Part of a small language model's weights: 8 layers.
MLP neurons of a small language model. Each row is named by its layer, matrix (gate and up: input weights) and neuron, and shows model dimensions 16-143. Each number is 128 + 32 x the weight over its row's rms, rounded and kept within 0 to 255. Numbers have three digits each. A neuron's up and down rows have the sign that makes its largest values positive.
Before each neuron's rows, "fires on" lists the tokens most often at its 100 highest values on Wikipedia text that the model never trained on.

fires on: " 1", "x", "er", "ill", "j", "v"
L4.gate345:180136136104152069104134127144183159103137145170154146106069096115156138111134162115073150130094145144145100104170109116160160129097094108126141157153186126161158141109091176096097064105134119155110131133116155098142119158081103154082103128187074217106157122121162121124092132110117123151141141117068181143094188105227155105142158122110169140124046093144157135159067140134173140130087
L4.up345:135159109087109140154042134110097148147149159168147120156086101097139125153173137115139111168111107099152113115156142101132166108136118122158107125143092170168135140146170144126127134124076109161092131203074153102118077152139073084147073156138102178143094164105101066096137148115146125119147077118147095056136116112148152099101173070053105107151115188151124126142144173108158140180182

fires on: "ma", "and", "th", "ite", "re", "me"
L4.gate250:118132126130136152089121152078107131127160058075131094100107075088178107164127122159085189111125118128113191139143099086063077078100117101172113144082161126105143087090171144133054165136142141119182136114075105181137148129029134129137120149091108148115116148127108135092109158148101167113086083078146134084178143117140112097129125045127112094128141211163110121118116127129151142134109
L4.up250:107139148097152178176106125119193157090171130123116158155179108191100099086162161152183111083185108092188144113157138099130112097125096102159127130105083137092116128191117138082079162197102184090165112114096161111120110116114091126174032112099129135136113154114143153161096090148095081099137097146111149160098160090111154127137076094163055132115107106127152085178136096180087160154142

fires on: "fin", "ed", " follow", "mi", "g", "cur"
L4.gate62:194133135085143172183117150114074098158108111126122139103153133164193138109157069157172122125188136077110102052210183092165111133099153152101100120133125070103114132099052092129165108157142157165129121125150064147197128118156125139145124148091142111095075145121113150147069176134148142072125093148100142073131090113166122101054132138160154149166091122171076093077125123159175110103146
L4.up62:116074146132099116140139102083131134089160129202097096109155076121135107156137168171120116183104157133108127132158123118103142122089110110120133099115130072130058143114111187079137175098212074135082137119177116156113085179100153125141143081135094097126094081126111114134079144196116122090181120156089102142090172164130164155142136128120070158159114162159171130094189137121116173173155

fires on: "ron", "lu", "i", "ig", "ran", "te"
L4.gate113:120081147054121175061162153182112096139100071122079115149117182166126139139131120098147158090098122106183148143152128086111132127168115135157105139162084050138131089166107096137131191110144140143141100049104141123133111215092169160156105088119126160170113116129156122120161175100120063072087070111086154132134095145172093132143160097126134144119092059129162158181142169186093097154127
L4.up113:123146108109128179124152109128153097101123095112081119075146098098200061116130137090132124101147132096116142104117058140076187136144081122078131125107141172144079124100106126095086118130085085159179172134189129134125143077153178116160138130108168113107081140107142142061167113163164177113121117157093110112168092122139130130091117223142150150135132071097094141107085150164094132169103

fires on: "re", "ct", "ation", "ate", "vision", "ance"
L4.gate567:135142075076133127062120124141121097107102121195117097124120194114122152158149063066134145091114176134122111136139130064135107135159132163070108132157140067087093102151128174069123167102102138096141150073161113153132104128092108145118136119110097162204171104085151152143136106139132077076133143130176181154149195123116178137143096134172107153165066109109134138119109117145093125159181
L4.up567:129124139120137106164065079114100104111131079180164141097134082164102126136204060117171148099143116152130157103174114136158115190181168143145115160122116140168141122177138095155061061150104147093098103125162071116101072163182117142104133120087142108154145115164148097179165144101168132120049109100152083112127152136183114147129142138170145135157173128125123038103107134149140133099152

fires on: "ur", "K", "S", "lan", "way", "me"
L4.gate437:154149118119171151133113198104100149079118112160109149127067224108203145136116086146167107145115204157161203136201129128134181071082143168138085149144124123166061112138148090145112140178123092087128150142092130187171046087148132106152128066105155140088062111153159141110066145103154132091100134106065109112140160149099135114073174112124131100167131130117108156139158093165140152139147
L4.up437:148112185109174148126113174145100094138095133125110125127146110158062099104110114133136143140093125120133091160117113161125091121142113141068112088109131172096061126127163125155075131114106101195090141142140139162145115153130143120119130174093121104164137125077139193093134168114184100091128132099107169143139077143053165172118057098192154075128144101103051156084051159091088189167151

fires on: "ri", "ver", "ch", "lo", "nd", "age"
L4.gate266:134128175087130105119177149129085128141022116102159099111108136149192158168132111164140137114002141153088126110149170091109135150146147145117154104139154152150114051172162151136100094161100108102134171132106158162187124142099118105121184099196135129175136150096130130114163124132147096184153112122155140096090139113120105155115145119105097110111067080147088157088157063083099088134133
L4.up266:115126110128115138145137120083166109198107100102118150036160153170110115101125130123143178162147080122144095119068151107136113100141136175106122103054149120141142122149077121163151092153130125107072116154143162128120138141172150143116181088157157122166091127124079112112088103118150168124121147132093145114068178169065121052097179121160026123126159121112091185143189095127106117107155

fires on: " =", " at", "\n", "t", "art", " per"
L4.gate141:122132149151113077144100144143137123118128086086110140120082104137127097150148149145128120110073094124113089077127067135111136170129100160138115092130148114123067119114158128135127117087141149118119124048156074156104111114109149160126149146182102132154140151127058154152144109035115136150141143182096141137114112153209151079139093061138177149098152129118145179167112133133074067127160
L4.up141:129126161118066124115053114122168114212136125122169117108138109160182128118170137099094126101141069136058191110103139054144117141194067134104188101176155147128159137130135111143135126133118199166176176114166111161156116107106141134126124163129046116155125088152138128104121123127191149149102145123160124151122143157147089143157156183214164151117098120200089128144176135128113144164130

fires on: "a", "od", "or", "u", "ing"
L4.gate525:162055093136078112124080140122122147124104085127134132148149089077178154189157077117117163139095110104128147114150151115130138181097144124143081108122124103066098122210154113121116076170149132013192144092162087128150098118079131121136130099124108101168155167130155096122155131121117148092183052170144177105103105080156104109124094094113144147152138113140101137159140095213135079117170
L4.up525:187155171163148170169082147111149133166098099145138141131104117145106196107125058116155069134133111135123104125167138066141062174165165135185113112162134165076067096147098114153126155153075146116105137106122134165109103133172172125117103103140107115163125118076064090130118123093149071111155148109130108112148073074125124097138141150090152126167101089173172127095064135073140131065117

fires on: "al", "d", "b", "ar", "amp"
L4.gate432:138121155111196097120141161152189146158140142106094120176140153112167116094117130086150150066097166174154136099170175124117098176076100162151141177105127095137096135113122097137100084163120114154146081136030142102130175133115112126099140158165134102130108125095171155160155145138096082116193120097147125133155187078145180060052124133103127146055104130113166123136136117122148135085105
L4.up432:153129169196095157119115136131139120108111096131163135148092133139117109116148117170148072138135178169123127114145134150137130127139090189132119168115091216213073139147059113173137072084103096132078153147141133084188110113155099130069126112100119136106151158147110121070154138123149126152180161043175124162117083117101124099105174140173098160166115163093073126161061143158166163153107

fires on: "in", "R", "la", "port"
L4.gate559:069108056139148081143169156148077152128120140081121134155123095084147093169117163094146144197132196133145103133143067112206132133070096170155075134140159121130137109136136104146108077120107094136151167150122121142144133168178079128102160213150133134139171135146114144115181148125155142098165062178096130102145146128146149205123167138074177109090172134128129150125204113156185131124080
L4.up559:097057093134164092140129082114064161118082100103125170100123167127098174157127105109125167129115160177081136091209117112132079145126146056153147114138087156070197113137169129159151095143076136090142134087072131076117162104116082149167079156078156123087121152081133115110105120176172162127122156165104101159158142129112178127104137156129157102128114089141145093101142133132116092150123

fires on: "s", "ex", " part", "art", " Church", " University"
L4.gate410:160195125107148092111144157174138087095209148093126124115169146138145190153152165132085113122139151140128088203137101160128112141103096105104127138143097101084141087133126133094203140112078130237160147110091086164151156118160110140142074192113093091118141145174133180115100141118142127131134089083091124151138120088137115066108147063173108183130106064134134143112104149141173099097137
L4.up410:165141113111150146147147120154175138099171135068149149072124126136125129189185086061130108197174090123089084147074133143141157131127104093087129103118130123115152125137110123106128087151102111069183168122148132147133114117073167154112212169122196094091140112177062080162105082179100158149092088161141148188092108163109114189175155110133130148093142139117132145086142163114139110162131

fires on: "s", "li", " East", "ill", "ic", "&"
L4.gate169:122156060086177062048132110102148151104087156118174106125137101150166141144153135150113141159141137091144109137161150149201156224046137123162112114123164101112174077146091216121117150101126114118126100110148151120076101153155040176154124183149132098101116116161101099214133136091132105117119091117138132108099134157120151127077129162120092059129120097163128104118133136169128126103109
L4.up169:132110103127088080150120120178119115123107114072149141140084154161115182157124104158167118165124153108109106147102186101143129155165141097164164112121043153149124081126148123172102109095169147136108121092100121105115161113140051071127124123182164126079145180119125118057183161096105094158109153149112113140113147120107064192123197075113133151111124112170127060138138164151125176143117

fires on: "c", "ick", "th", "all", "ite", "ad"
L4.gate344:098102140129113156098189150101168142113131147101153142136151114138128169122116072170183105140110097116093231152110163107114151126146108096073109155140139150083135122129092122120118171134156107085118148112104160120119113124194107140145148158080154147143124193144095120143102197117187146120074124109081174098168129108119214120098156112077050218123133071103108122111127082202084149128106
L4.up344:129057081118113143132129131100119103131091118166158158104165176175195155131154139191119102085145165086184097169128119071081098145110075156121197115064121175116112104172067085132128115116154101119111127176134143113126180098151134086117157137145120124074123134091134133179137112118096141109108151153034134097119070065145090134166108153084166131121114128131137090114090148174091152140138

fires on: "ing", "s", "le", "ative", "ive"
L4.gate476:169093173125142149149138165128129137105103110125184081112102155151188071139131164101185243093154110086098181138161120125130123122041157085069135158128112126111133123134082132154110136076116148195193123125084106133099096147087111156122158181135116109119112115139120127136130159144149131154102109160129150154087179134134118133146191127168178153160121047115116131118117146103118070077112
L4.up476:090139131109145148145112092154124108133114106136150102075194104141188136150175159086128119109117103104116086136139080108098094143101090168105090121129210080132152197142125113045111131111052183151089118130153118078115133170162103136069204120164109150191166178113117140130134096149128118158079132159171092096134129179144143160190106126142124112104119104167161188093123144116130121136131

fires on: " a", " is", " =", " was", "re"
L4.gate349:101157142158155122127103150094091123196126103180150096141163092139185048127189181106110144147086155103141126121128103117158104140125183132130107123054159096131125106157148132093142135120153202190145145114096079131130133142144120153121077152145084156150179167106116112143163121151172078102076177151085139106162090127102222118167142136164089166123162157071153139136126108127093145145178
L4.up349:115175126120192059081102165112142163127130132076129174171081114119084161182149133105167136164168122144139129108131109168116140147105159039137095102142102108136089126116157160102172115139177118122114153179113093188101103126129173055056169161173103137161178099084113162068055156133148179175168119124163156151098123120107137098135132136102132093146140199163089136160126149146085140119113

fires on: "per", "tion", "ction", "ition", "d"
L4.gate0:115126096058130097143131114115091103106139139139218071076110142189179112126154169104172171199147131141164127185138160080108105062172177085123175112120124098115112124151147181089124128085135123152129129124119077147121175089228064117153136132109110141128140107075112059121147075099174084103079102134151086137160163146172087112125098137167142117121094084159056138128118139166162091096062
L4.up0:145097112075154111105129134085119054159166145109103131055140181182144138103121096215133120147140148133087069128117116134069091126141109147150133202119156095145161132163103120142143129090095138116085125090160106080104163116103114127108113127168170090094103105136100173145201112128123134132116074163141102041212204145124091157100106155163133152122113094117157132147115121133049047123151

fires on: "b", "mb", "–1", "ab", "B", "gu"
L4.gate396:135103080127177107201114143111174159150117094184097157107189093162155126136120082105152082109076132144146087117180122140085155124112138148135125170095110095152130107097090144189153115090158200107149154123034100131150138056123054118162154105151103102098182140139138092146127141151111124088146079126155116093145114114158116074123100137144134094159062167153102092105112101142112134137093
L4.up396:135099110105138177163108136134093100105154078127137071101096114104130107119163068165201136114105110137094132127131097108143094122127097117116128104139163133102108098120150161145153089141130110095146124120111204113205158109106181075074096079128139086116124092103116168049145127125144085140131141076126114177061085152159196120187086147106148129116141114072115153183113073198109122104159